From a checkpoint of a small transformer trained on Wikipedia.
Size: 6 heads of 64, MLP 1024 GELU, 13.3M parameters.
MLP neurons of a small language model. Each row is named by its layer, matrix (up: input weights) and neuron, and shows model dimensions 144-239. Each number is 128 + 24 x the weight over its row's rms, rounded and kept within 0 to 255.
A block is one neuron, or neurons of one layer that tend to fire together. After each block is what it responds to, as a language model described it from the Wikipedia text at the highest values.

L4.up298 [150 139 136 162 112 111  95 124 128 113  90 142 163 151 117 109 143 135 147 165 175 133  87 118 127 102 150 100 132 122 160 118 129 134 122 112 110 120 119 138 153 171 104 135 115 136 135 147 143 147 135 143  64  93 144 154 110 175 134 109 107 115 137 126 133 157 120 129 131 133 157  86 128 103 106 167 139 132 122 133 127 181  85 117 143 118 164 144 121 110 117 115 135 164  87 133]
L4.up391 [140 125 130 106 129  93 123 136 125  98 124 140 119 142 130 116 138 189 142 143 188 155 129 108 126  94 100 104 113 133 158 111 162  90 152 154 101 128 162  93 136 169 121 108 129 142 143 140 158 153 131 129 105 120 187 122  89 140 167 110 166 139  95 104 106 127 100  89 153 146 162 128 126 104 142 128 128 175 102 154 161 151 153  99 120 136 150 150 113 131 102 145 127 174 145 190]
L4.up497 [ 92 143  69 137 134 172 146 114 119 151  84 130 116 125 120 157 146 129 122 112 116 104 129 167 158 129 129 119 122 142 129 107  60 161 140 120 141 141 137  80 156 122 124 161 156 180  80 122 112  93 134 120 100 121 117 157 138 130 100 176 143 159 111 124 158 110 167 135 135 148 148 122 120 112 105 154 147 107 100 124 115 153 149 171 129 131 174 151 151 112 144 175 164 139 119 113]
L4.up539 [ 88  81 122 139 114  83 176 104 150 123 100  83 118 105 132 117 132 108 127 151 129 132  60 143  98 121 122 105 131 146  93 152 109 146 165 151 155 143 112 102 120  88 131 117  92 153  87 164 118 121 123 132  84 124  89 120 172 130 110 155 117 125 106 139 139 128 168 110 152 138 139 134 118 128 103 120 138 137 101 132 151 192 149 165 136  83 149 139 146  90 115 174 115 155 164 112]
L4.up615 [138 116 151 114 105 130 123 125 101 128  99 137 128 110 153 118 117 107 148 124 153 134 150 113 150 124 105 116 176 133 164 107 138 111  97 124 124 142 127 123 143 131  95 137 144 137  87  98 170 141 121 120  78 117 152 103 133 177 150  79 138 125 140  96 109 109 103 175 136  93 150  96 132 168  95 162 109 123 108 155 161 156 123 129 177 118 151 150 108 125 116 113 132 140 122 111]
L4.up764 [136 140 106 120  70 125 154 101 135 109 138 150 129 112 123 100 140 128  94 157 145 113 149  92  91  98 128 122 120 144 145 112 154  84 131 120 126  69 128 126  95 164 118 172 131 135 138 104 128  88 118  97 115 107 135 135 110 158  89 164 100 111 123 116 138 135 112 123 119  76 201 121  69  78 133 132  97 129 161  90 134  93 109 122 114 106 154 138  96 129 112 110  93 134 136 144]
L4.up923 [ 97 145 140 116 112 142 117 129 107  74 110 113 179 121 167 142 192  78 133 133 176 166  69 127 170 143 128 108 139 147 109 143 144 116 176 160 125 130 155 134 138 131  83 123 139 116 104 127 132 153 110 142  92 123 186 142 135 169 115  83 180 106 121 118 118 144  81 140 119 126 151 144 143  95  90 110 169 131 124 119 123 120 124 142 139 139 140 107  91 121 133 107 139 133 114 188]
L4.up949 [125 141 115 137 110 151  99 106  97 154 104 170 151 123 118 157 153 116 136 143 105 103 107 109 125 145 120 121 154 142  96 100 140 140 124 128 139 117 133 125 143  99 126 126 109 157 163 106 146  81 136  99 118 108  95 144 152 153 108 118 144 106 122 141 121 104 139 158 148 137 166 120 104 129 124 153  86 134 100  96  95 164 137 126 156 119 145 138 143 111 172 182 140 112 140 153]
Description: Mid-word subword pieces

L9.up393 [140 126 112 125 112 123 104 122 124 148 129 111 144 132 101 150 126 105 146 160  90 108  92 140 126 103  76 111 127 155 119 149 126 149 118 141 137 155 133  95 115 160 109 167 126 148 114 135 117 153 142 143 136 148 163 123 102 133 166 123 100 137  99 124 128 137 141 149 146 146 170 117 115 138  93 140 143 168 124 119 137  87 111 170 131 119 123 146 170 111 121 112 127 123 138 160]
L9.up496 [112 104 108 145 151  80 139 118 132 119 121 125 175 149 120 151 152 137 124 111 143 108 138 120 130 134 127 110 128 164 160 132  92 134  90 138 141 145 105 110 136 130 148 161 132 149 119 105 106  94 102 150 112 131 148 138 144 116 122 134 144 149  66 138 143  82 128 121 123 114 137 100 135 120 125 164 149 126 147  93 104 112 101 130 102 153 122 114 127 112 149  93 123 154  89 183]
L9.up578 [ 95 112 138 142 128 104 169 118 100  80 141  95 146 101 127 149 176 140 112 129 146 167 119  95 138 112 139 110 145 125 119 127 136 144 143 102 107 108 116 112 107 137 162 143  94 118  85 185 127 164 105 109 125 165 126 140 174 115  84 121 122 164 102 129 158 154 134 113 149 106 150  69 113 135 120 150 119 165 100 115  83 113 137 133 133 128 109 162 144  97 141 147 110 125 103 122]
L9.up593 [129  71  94 107 144 117 162 174 157  98 121 158 133 126 107 157 197 120 112 131 143 137 103 152 118  99 113 109 153 135 105 133 157 177 147 152  60 131  90 107 103 117 142 137 179 162 106 134 144 127 149 151 120 164 127 121 139 145 121 133 103 140 118  90 142 123 123 136 114 131 130 128  99 139 119 148 126  94 137 136 125  98 136 112 124 133 112 121 124 123 172 140 120 197 126 152]
L9.up686 [103 115 129 106 143 135 130 154 134  95 127 143 126 116  88 148 180 102 143 151 103 149 133 135 104  86 116 118 124 139  82 131 142 143 131 121 125 152 114 111 122  79 147 182 101 139 124 132  98  97 136 133 130 119 134 152 121 125 143 103 106 145 111 142 129 131 150 127  97 130 145 108 141 130 118 152 136 115 112 102 103  80 119 110 156 105 125 138 136  98 146 120 127 173 120  89]
L9.up735 [ 72 113 140 166 130 122 118 147  96 150 134 125 131 134 113 146 100 106 100 140 114 156 131 145  94 109 171 117 125 177 134  99 141 171 109  89 107 165 120 104 139  98 146 173 124  97 114 145 156 143 136 106 118 151 150 144 139  88 140  69  95 136 144 127 118 143  82 186  93 145 124 130 104 146  59 163 140 109 129 137  98 147 126 148 122 126 126 136 117 134 145 121  89 127 130 158]
L9.up743 [134 157 129 175 158 115 174 144  95 144 116 142 151 134  96 125 136 141 127 137  88 120 138 152  74 155 134 111 158 168 152 114 114 179 135 132 121 119 113  93 160 106 177 133 139 115 109 121 143 140 136 156 129 150 133 123 160 138 121 128 106 155 120 143 140  92 124 153 118 126 146 158 146 146 129 163 138 156 115 142 104 133 112 143 150 155 118 174 107 103 147 141 107 122 136 118]
L9.up959 [109 106 133 135 150 159 171 169 121 127 100  82 165 139 128 165 143  82 154 155  79 139 128 147 114 146  66 117 119 122 110  98 155 147 124 129 121 133  79 135 164 137 170 139 162 124 120 169 110 109 149 140 127 142 159 127 108 127 172 142 136 181 111 111 118 146 129 129 137 150 128  97 118 136  78 130 122 131 137 152 119 107 131 162 182 122 179 126 106 118 115 130 160 182 145 153]
Description: Article "an" and word starts

L6.up795 [126  82 114 145 158 133 171  82 108 166 110 156 114 132 143 165 173 116 170 177 137 115 122 149  99 135 133 111 143 133 146  76 109 178 107 134 125  70 121 121 120 145 142 126  94 121  73 150 114 115 127  95 116 123 126 119 164 151 109 168 134 161 129 103 168 138 127 126 103 146 142 150 120 121 102 133 124 124 121  93 123 138 145 129 179 106  91 149 143 122 159 141 195 127 148 125]
Description: Article "an" and fragments

L4.up92 [120 113 157 134 103 154 114 156 143 117 105 159 139 131 146  99 112 154 163 120 112 156 180 136 161 101 134 111 134 149 109 152 114 125 127 112  82 149 130 129  87  90 151 139 126 170 133 143 140 131 158  78  96 155 143 125 103 127 133 129 121 143 145 155 160 165 115  94 140 133 110  89  75 139  93  89 159 112 134 117 114 129  96 166 113 120 153 138 168 104 112 140 103  85 131 118]
L4.up211 [104 106 130 151 130 148  73 133 118 139  90 143 164 110 151 132 107 144 144 126  93 132 125 171 114 132 108 116 175 127 112 110 171 156 116 122 125 135 101 114 121 121 145 171 163 138  96 108 143 152 146 125 142 146 125 149 140 177 130 155 100 126 109 130 115 122 147  98 116 133 120 112  99 120  79 155 152 112 143  94 128 163 124 149  91 131 105 131 139 121 154 163 114 114 133 142]
L4.up275 [113  88 114 123 129 138 149 109 142 129 127 155 180 132 101 121 154 161 148  98 140 136 168 166 125 152 165 124 120 130 132  81  95 159 164  95 135 158 104 126 151 108 165 198 106 143 114  99 134 146 133  98 119 166 142 136 133 132  83 133 113 152 120 136 168 130 154  98 114  72 134 128  83 106 108 135 149 132 133 124  98  92 131 163 156 128 126 140 178 107 147 154 126 107 152 105]
L4.up367 [105 126 126 135 159 137 117 113 121 123  99 131 157 100 132 185 128 151 164 132 111 126  96 149 102 109 118 120 148 154 120 144  88 131 143 159 152 153 111 119 113  84 160 147 166 125  99 108 151 133 120 127 122 137 106 170 154 169 131 146 196 165  93 119 150 100 140 121 126 131 149  91 135 103 138 102 112 125 126  99 110 149 131 163 143  99 150 121 152 115 153 167 120 158 158 123]
L4.up574 [ 97 117 151 140 115 141 115  99 139 103 125 132 122 106  88 125 150 128 119 137  71 145 122 137 148  77 186 113 134 147 122 132 110 113 166 117 117  95 136 117  96 144 144 179  75 123  91 158 123 129 125  92 131 112 141 105 135 131 164 123 152  83 133 155 135 162 131 169 109 133 173  55 121 132 101 151 151 163 150 121  89 134 128 108 112 125 164 138 112 121 125 100 116 127 125 109]
L4.up825 [134 137 149 123 136 164 121 107 129 107 102 132 113 146 154 118  99 111 100 124 126 106 149 125 165 104 123 110 131 138  94 153  89  83 165 118  94 109 129 127  75  88 134 141 170 145 127 185 131 115 134 118 124 127 116 147 107 201 122 175 149 112 139 179 181 122 131 140 138 124 118 128 119 100  97 100 128 146 138 145 107 134 123 180  96 111 152 148 144 116 111 149 130 132 126 114]
L4.up958 [ 99 134 114 142  87 157 138 153 161 138  42 151 127 109 154 148 104  93  91 140  87 136 150 144 120  95 107 101 116 130 120 146  87 114 167 152 107 146 101 129 112 102 138 122 140 122 123 125 135 133  93 126 116 160 103 151 115 155 126 102 178 136 102 157 132 138 159 127 121  93 150 130 142 124 106 148 148 124 124 114 162 129 100 161 134 127 140 125 162 118 140 129  94 102 126 108]
L4.up961 [125 135 162 121 103 203 124 116 159 115 107 152  98 103 132 164 111 115 153 112  85 125 178 158 136  95 132 109 158 120 114 158 115  87 161 124  92  62 132 123 106 126 100 156 148 151  99 123 166 117 132 116 124 124 130 138 150 175 149 116 160 110 122 151 109 116 137 117 125 174 125  82 108 118 121 146 143 127 146 123 118 123 138 139 140 104 138 140 155 121 107 149  90 131 114 126]
Description: Word-final pieces

L6.up493 [114 120 126 136  82 102 124 140 121 110 132 139 105 134 106 128 130 156 146 176 127 114 109 144 138 103 131 116 143 140 100 116 131 119 107 134 150 127 174 125  97 100 102 150 190 142 104 146 142  92 105  93 126 116 122 122 201 146 116 126 123 128  93 136 129 106  79 139 137 128 131 100 168 139  98 125 122 150 122 148 141  92 131 149 179 125 149 126 129 116 120  89 145 124  59 143]
Description: Latinate word-start pieces

L4.up27 [ 99 121 119 123 158  97 153 132 122 149 128 131 129 116 119 162 108 184 133 115 139 119 124 140 134 158 145 107 144 140  65  85 101 151 129 180 166 126 100 122 100  96 162 171 122 132 105 122 153  94 147 139 115 126 148 146 162 133  90 125 116 149 115 147 155  75 112 124 118 139 141  99 141 140 134 108 129 133 125  72  72 121 118 116 142 136 119 142 122 108 156 156 131 158 162 135]
L4.up307 [128 131  66 128 146  82 176  91 132 155 122 131 120 109  87 124 155 173 150 134 108 136 101 182  84 132 103 116 136 130  64 117 147 156 136 140 130 107 132 116 143 158 154 135  78 130 171 145 161  84 111 119 135 120 145 143 134 106 141 144  94 135 105 143 136  93 106  90 145 153 138 153 111 105 129 130  93 156 135  92 130 106 138 119 123 141  98 184 183 119 153 162 135 117 162 152]
L4.up355 [127 113  85 142 157 148 121 153 113 171 158 138 123 110 106 161 123 142 110 118  94 143 109 147 116 122 142 107  87 141  71 185 139 139 144 141 122 145 111 135 115  83 200 131 112  94 149 165  83 144  95 128 150 155 184 127 168  94 162 106 177 165 116 153 130  86 133 113 164 152 115  76 165 165 123 101 126 124 145 152 112 143 111 131 129 124  82 119 127 104 130 145 101 151 142 109]
L4.up544 [105 111 107 129 105 143 164  67 137 152 108 170 152  79 134 141 154 125 163 110  84 103 113 146 103 116 133 120 144 133 138 159  94 136 127 145 176 157 130 124 119 108 171 113 108 156  90 145  85 100 162 107 129 140 114 105 157 162 130 153 154 162 126 154 127 122 116 133 119 146 144 123 112 153 134 110 154 127 168 153  84 137 134 111 123 136 128 129 136  94 144 159 108 133 159 101]
L4.up584 [101  88 140 134 125 136 107 161 134 123 136 154 120 102 102 155 133 122  93 130  95 152  73 172 114 177 141 106 157 125 121 110 138 160 153 164 162 129 136 108 116  88 144 140 122  93  86 144 143  81  97 145 135 147 168 128 145 145 114 106 109 163 114 121 122 110  96 137  81 135 160 145 138 127 121 120 129 153 130  94 106 101 114 123 155 136 120 147 131 116 157 143 105 165 139 144]
L4.up639 [115 149 169 147 126 168 143  74 124 121 123 164 122  82 103 146 165 110 160 148  87 164  94 136 171 142 126 116 124 160 153  84 183 149 115 121 151 163  72 132 131 134 123 112 134 142 119 126 134  89 125  91 116 143 143 129 147 161 112 139 148 159  99 145 123 119  98 109 161 120 172 111 133 114 121 148 125 132 160  97  75 135 138 147 132 138 124 137 108 127 151 137 125 152 136 101]
L4.up646 [133 162 101 145 150 105 168 112 149 153 133 110 128  86 104 127 138 120 127 112  98 155  75 146  97 157 110 112 129 156 122 101 123 150 139 102 142 102 110 117 128  95 151 146  95 124  97 143  77 107  79 137 128 128 156 124 138  97 139 165 116 147 119 125 134 104 110  94 129 144 172 111 154  98 114 129 169 138 152 123 115 126 146 134 121 112 132 161 151 122 102 167 113 161 134 141]
L4.up810 [153 173 152 145 154 171 162 116 111 123 112 122 149  99  99 156 177 138 148 150  84 162 142 168 132 123 111 121 124 176 115  81 136 147 114 133 128 130 136 131 160 131 129 153 122 128 124 104 107 132 126  99 129 119 109 123 177  93 148 127 163 128 111 141 130 115  84 103 167 132 138 139 150 101 137 126 117 132 107 104 100 170 137 137 155 133 128 132 162 122 159 145 118 117 136 135]
Description: Copulas, articles and "or" connectors

L6.up1012 [106 142 148 137  92 131 126 104 147 144 102 143 108 104  78 114 139 104 148 149 134 130 132 151  83 120 121 129 128 143 108  77  88 131 135 128 153 107 141 116 129 149 131 120 141 148 144 130 135 116 113 101 121 151 104 124 165 188 135 169 117 129 132 125 198  89 135 138 111  94 139 112 139 155 100 109 124 130 103 140 115 165 133 131 145 136 121 143 140 112 166 108 118 119 122 156]
Description: Mid-word consonant pieces

L9.up144 [112 139 130 162  95 186 144 128 161 111 114 148 149  97 157 135 174 108 135 143 100  84 151 123 113  92  99 124 158 145 109 147 134 136 197 144  80 118 159 129 106 114 109 151 153 114 148 149 146  49 138 117 125 145 124 107 145 112 168 164 111 156 123 150 100 116 141 133 134 140 117 128 135 136 133 145  91 114  60 153 147 105 154 136 172 125 137 132 142 115  89 118 157 151 120 151]
L9.up471 [140 117 162 165 141 178 128 131 120 130 100 124 120 100 109 131 116 130 122 179 164 161 124 138 115 111 123 112 163 133 124 136 116 134 148 118 129 123 131 102 120 125 113 146 116 110 148 165 155 112 135  81 125 174 153 192 185 111  97 140 127 159 106 156 134 104 109 119 164 155 116  94 132 112 153 113 117 111 123 127 125 116 138 129 105 180 128 123 135 116  88 124 137 137 105 136]
L9.up487 [114 137 126 132 108 120 158 116 131 120 115 135 128 102 136 148  86 103 133 149 101 144 164 123 160 127 124 104 120 136 152 108 118  70 127 131 141 140 103 123 140 171 184 156 163 160 117 121 109 162 122 129 121  97  91 108 118 133 126 156 126 120 144 181 126 180  96 139 141 111 130  52 116 129  99 110 100 137 139 139  91 112 154 131 134 121 178 125 134 137 135  99 108 134 134 158]
L9.up535 [124 154 164 121 116 137 160 169 158 122  86 161 131 134 106 176  86 117 105 101 131 126 153 171 128 134 149 105 121 164 150 108  95 133 147 138  99 111 100 105 110 148 102 125 117 118 121 107 142 107 144 115 124 172 126 113 158 178 149 159 141 147 123 133 147 160 139 155 100 121 104  94 147 101  76  90  95 159 126 131 151 187 122 134 105 133 139 140 150 141 188 125 130 146 114 147]
L9.up685 [116 133 140 160 142 148 159 126 132 123 149 109 139  72  82  95  95 115 103 141 138 187 144 105 108  85 150 114  95 141 133 119 107 111 119 146 109 155 135 113 130 136 101 134  87 142 157 135 110 123 137 144 120 120 183 142 131 114 143 154 144 117 124 178 118 134  87 122 134 142 118 102 164  99 145 101 133 153  96 145 106 121  98 159 139 138 138 147 137 124 168 166  99 154 118 145]
L9.up774 [134 121 181 144 108 117 136 122 126 136 136  97 110 126 137 153 112 104 124 120 117 161 178 147  89 113 151 112 146 147 112 143  92 117 137 126  97 124 122 144 110 150 185 130 110 125 139 139 167 111 122  85 123 161 112 188 150 116 105 171 144 154 120 168 144 109 123 165 119 133 136  98 119 120  97 128  80 142  97 130 111 141 119 166 166 155 143 102 191 143 131 150  86 163 116 137]
L9.up844 [124 115 135 153  91 148 117 192 120 148  94  98 150 103  99 149 148 111 149 137  94 118 110 167 119 104 131 113 146 121 150 127 132 111 123 107 110 149 104 114 145 128 116 143 139  88 114 133 149 122 186 102 110 125 171 128 169 143  90 150 151 161  86 142 116 103 133 109 160 149 130  78 108  93 103 120 153 120  85 145 145  89 138 166 182 156 146 104 129 120 127 138 115 128 132 127]
L9.up885 [112 104 156 150  84 167 136 127 135 153 119 126 102  84  77 169 171 116 123 125  77 151 129 145 133  98 159 108 115 150 156 110 105 103 167 132 128 153 138 112 143 150 126 164 117 138 154 128 134 117 142 103 104 128 132 129  94 108 129 167 148 129 126 140 122 117  88 154 137 130 113  56  92 109 141  97 116 147  74 144 105 126 100 162 149 142 164 119 121 135 137 156 145 124 146 174]
Description: Mid-word subword fragments

L6.up333 [131 106 132 128 113 112  89 155 139 151 106 165 163 111 129 152 157 169 105 134  96 167 142 156 132 129 119 122 123 138 145 150 132 147 125 133 132  98 151 118 111 133 102 106 159  99  88 101 136 146 139  98 128 185 148 111 130 155 140 167 141  85 112 122 127 143 154  82  90 105 123 151 117 152 153  87 121 129 123 159 137 155 115 171 142  89 124 173 131 128 186 152 116 108 149 120]
Description: Subject pronouns and name endings

L9.up3 [ 79 146 102 172 104 169 125 138 161 104 130  85 145  94 114 116 123 125 169 165 142 140 136 135 170  68 134 104 104 123 112 144 147 114 177 130 121 122 132 119 151 132 133 173 114 134 104 154 114 109 126 119 115 112 104 118 146 134 114 164 161 123 133 146 156 137  94 156 132 118 111  96 106 106 136 115 133 107 126 148 121 101  62 133 122 112 141 120 140 141 108 159 103 156 153 119]
L9.up86 [123 130 128 118 153 139 119 107 136 151 128 131 125 135 108 142 113 129 135 151 129 107 127 134 147 100 112 106 121 130 111 165 111 159 102 113 127 106 102 127 116  93  95 168 189 127 107 117 163 101 112 111 111 125 141 138 168 139 113 122 126 184 114 149 152 128 128 128 113 135 126  90 141 125 109 103 102 143 160 128 107 117 114 135 136  89 146 108 116 139 132 165 127 141 147 148]
L9.up104 [121 119 136 131 108 153 125 139 100 144 170 101 147 101 122 115 116 143 131 147 128 183 144 128 102 125 157 114 111 172 114 139 141  98 140 108 154 121 150 122 119 116 110 180 152 160 116 200 144 118 125 110 112  90 150 141 146 151 148  98 143 124  90 173 137 146  99 168 107 106 151 124 107 179 158 121 103 148  97 141  81 144 136 167 131 120 105 143 119 129 147  67 132 172 147  93]
L9.up366 [116 137 139 135 130 135 119 132 151 113 124 149 146 103  68 142 115 161 130 136 120 158 175 152 156  95 123 101 130 108 161 107 155 120 129 104 104  73 129 109 137 123 127 145 121  94  59 145 180 115 158 107 118 104 132 118 149 107 120 140 153 148 145 133 146 125 145 170 109  99 108 124  69 147 112  96 119 146 126 119 116 158 155 113 141 108 179 163 115 120 124 106 127 135 114 123]
L9.up491 [135  98 114 133  97 145 114 138 142 177 115 150 128 156 117 122 132 136 140 160  91 108 138 102 126 102 137 114  78 166 128 149  85 120 126 128 133 151 126 119 135 135 110 138  98 123  98 112 133 111 127  87 105 125 145 143 179 155 103 128 103 144 133 142 122 158 166 157  82  93 153 141  84 105  89 124 174 123 118 169 125 157 111 166 146 117 159 151  89 151 133 124  88 139 134 148]
L9.up573 [ 89 117 163 142 112 136 125 155 118 156 173 118  97 124 108 116 146 111 158 146 119 127  97 127 151  90 127 119 180 148 101 143 113 116 154 109 123  75 155 107 110  97 141 153 153 115 107  93 129 100 153 125  93 128 106 151 142 192 142 110 115 114  98 114  99 110 139 153 119 128 171 106  88 125 114 125 129 127 140 113 108 148 126 126 163 115 125 150 125 123  91 127 119 108 124 183]
L9.up905 [ 73 151 113 161  98  97 154 134 172 160 144 174 166  95 142 109 102 164 137 138 118 138 154 143 140 140 143 111 119 146  51 126 147 107 157 116 111 130 106 109 133 103 135 192 175 131 141 165 150 134 100 124 115 129 142 149 113 134 146 141 143 126 125 133 126 107  99 157 102 139 130 111 190 108 116 114 101 117 144 151 119 118 121 157 105 115 124 146 176 124 106 117 116 191 110 120]
L9.up930 [142 139 143  94 121 169  89 116 131  82 161 166 159 137 129 143  86 162 122 135 136 131 163 125 118 113 131 104 126 164  90 119 103 118 122 114  81  99 119 127  87 130 108 134 153 117 128 144 162 124 167  83 124 117 131 156 209 143 108 119 132 109  89 108 155 153 131 124 117 143 146 177 106 136 111 135  82 144 131 152 105 136  69 135 152 131 134 119 116 120 173 105 169 157 130  91]
Description: Mid-word fragment tokens

L9.up127 [128 111 126 137 101 189  96 116 168 144 143 147 118 125  99  99 125 133 100 136 138 138 112 120 110 130 129  94  96 127 169 170 163 137 108 156  96 129 139 141 126 130 111 145 130 182 141 174  83 112 134 138 111 102 131 139 175 154 134 140 138  71 119 106 143 119 113  95 100 141 123 131 121 157 115  89 115 103 116 127 117 124 101  96  91 106 128 159 121  75 143 117 120 116 134 133]
L9.up221 [133 119  86 131 133 126 152 114 159 142 137 201 113 136  79 102 158 130 124 164 148 113 111 124 109 130  99 119 131 157 107 167 139 134 103 125 150 161 116  96 132 168 120 155 112 167 125 137  96  93 126 162 113 105 126 131 135 132 125 159 114 108  91 131 102 105 132 109 169 122 139 135 117 114 116 110 100 135 132 152 147 142 165 147 135 144 103 138 140 127 145 136 143 133 111 128]
L9.up281 [126 180 122 126 144 140 114 161 121 114 121 156 146 112  96 170 157 123  86 162 104 125 135 134 105 148 103 114 113 172 176 117 112 168 148 142 136 114 131  93 136 138 165 119 118 122 129 125 134 123 124 157 114 129 135 150 118 144  67  90 117 154 148 123 141 117 146 110 107 141 126 108 106 140 106 124 164 174 128 118  69 101 106 154 125 122 167 158 118 121 121 138 133 144 136 167]
L9.up375 [115  97 134 129 156 144 133 136  93 117 120  99 129 122 115 142 126 115  99  85 130 146 145 147 145 106 121 106 140 139 115 116 104 160  98 113 130 173 154 101 103 113 110 144 163 132 112 119  93 128 115 112 107 167 158 111 114 137 112 154 144 128 145 170 163 130 115 118 111 121 125 133 128 106 125 140  89 150 138 147 139 163 135 169 145  93 131 140 164 144 155 119 127 131 155 116]
L9.up473 [108 107 131 130 133 194 174 107 127 104 143  98 119 128 135  95 121  98 141 157 105 122 125 132  91  95 161  81 135 136 142 103 128 131 107 151 127 102 127 130 138 143 132 183 119 148 114 116  66 112 110 123 136 141 100 131 125 115  96 148 136 113  92 136 115 141 118 115 114 107 147 126 151 127 129 133 108 125 139  98 148 137 129 111 157 121 119 152 125 137 168  75 119  79 108 156]
L9.up483 [126  93 121 139 134 160 143 117 187 134 116 150 149 134  95 110 112 125 116 136 114 107  96 140  88 110  99 110 173 142 114 138  63 160 114 179 156 120 123 106 111 123 108 100 121 137 139 147  85  53 131 138 132 155 137 128 150  97 143 128 159  81  81 137 136 131 138 115 145 139 127 163 118 106 143 139 145 140 152  81 113 130 116 189 159 117 113 183 149 131 163 148 138 110 111 139]
L9.up811 [104 141 132 151 151 116 150 135 118 152 126 161 116 105  75 119 179 140 128 135  81 112 112 153 118 129 146 107 153 164 103 125  85 138 158 100 148 158  92 100 114 109  80 152 173 120 107 125 142 123 153 104 123 166 108 125 167 131 121 143 107  99  87 132 158 135 119  87 126 134 126  97 105 130 145 110 112 124 102 102 130 123 143 152 102 113 114 132 167 116 150  89 111 113 146 121]
L9.up876 [133 149 156 149 115 128 113 121 127 152 157 170 131 121  85 120 156 149 110 123 142 116  85 117 119 143 123 112 131 168  84 127  81 137 139 116 172 108 137 126 151  78  53 158 104 144  92 138 114  92 107 123 114 115 106 147 107 154 134 112 102 128  94 162 172  82  79 105 133  95 151 119 146 110 148 143 104 140 172 105 119 190  90 137 115 105 122 165 130 119 122 127 146 125 118 110]
Description: Subject pronouns before verbs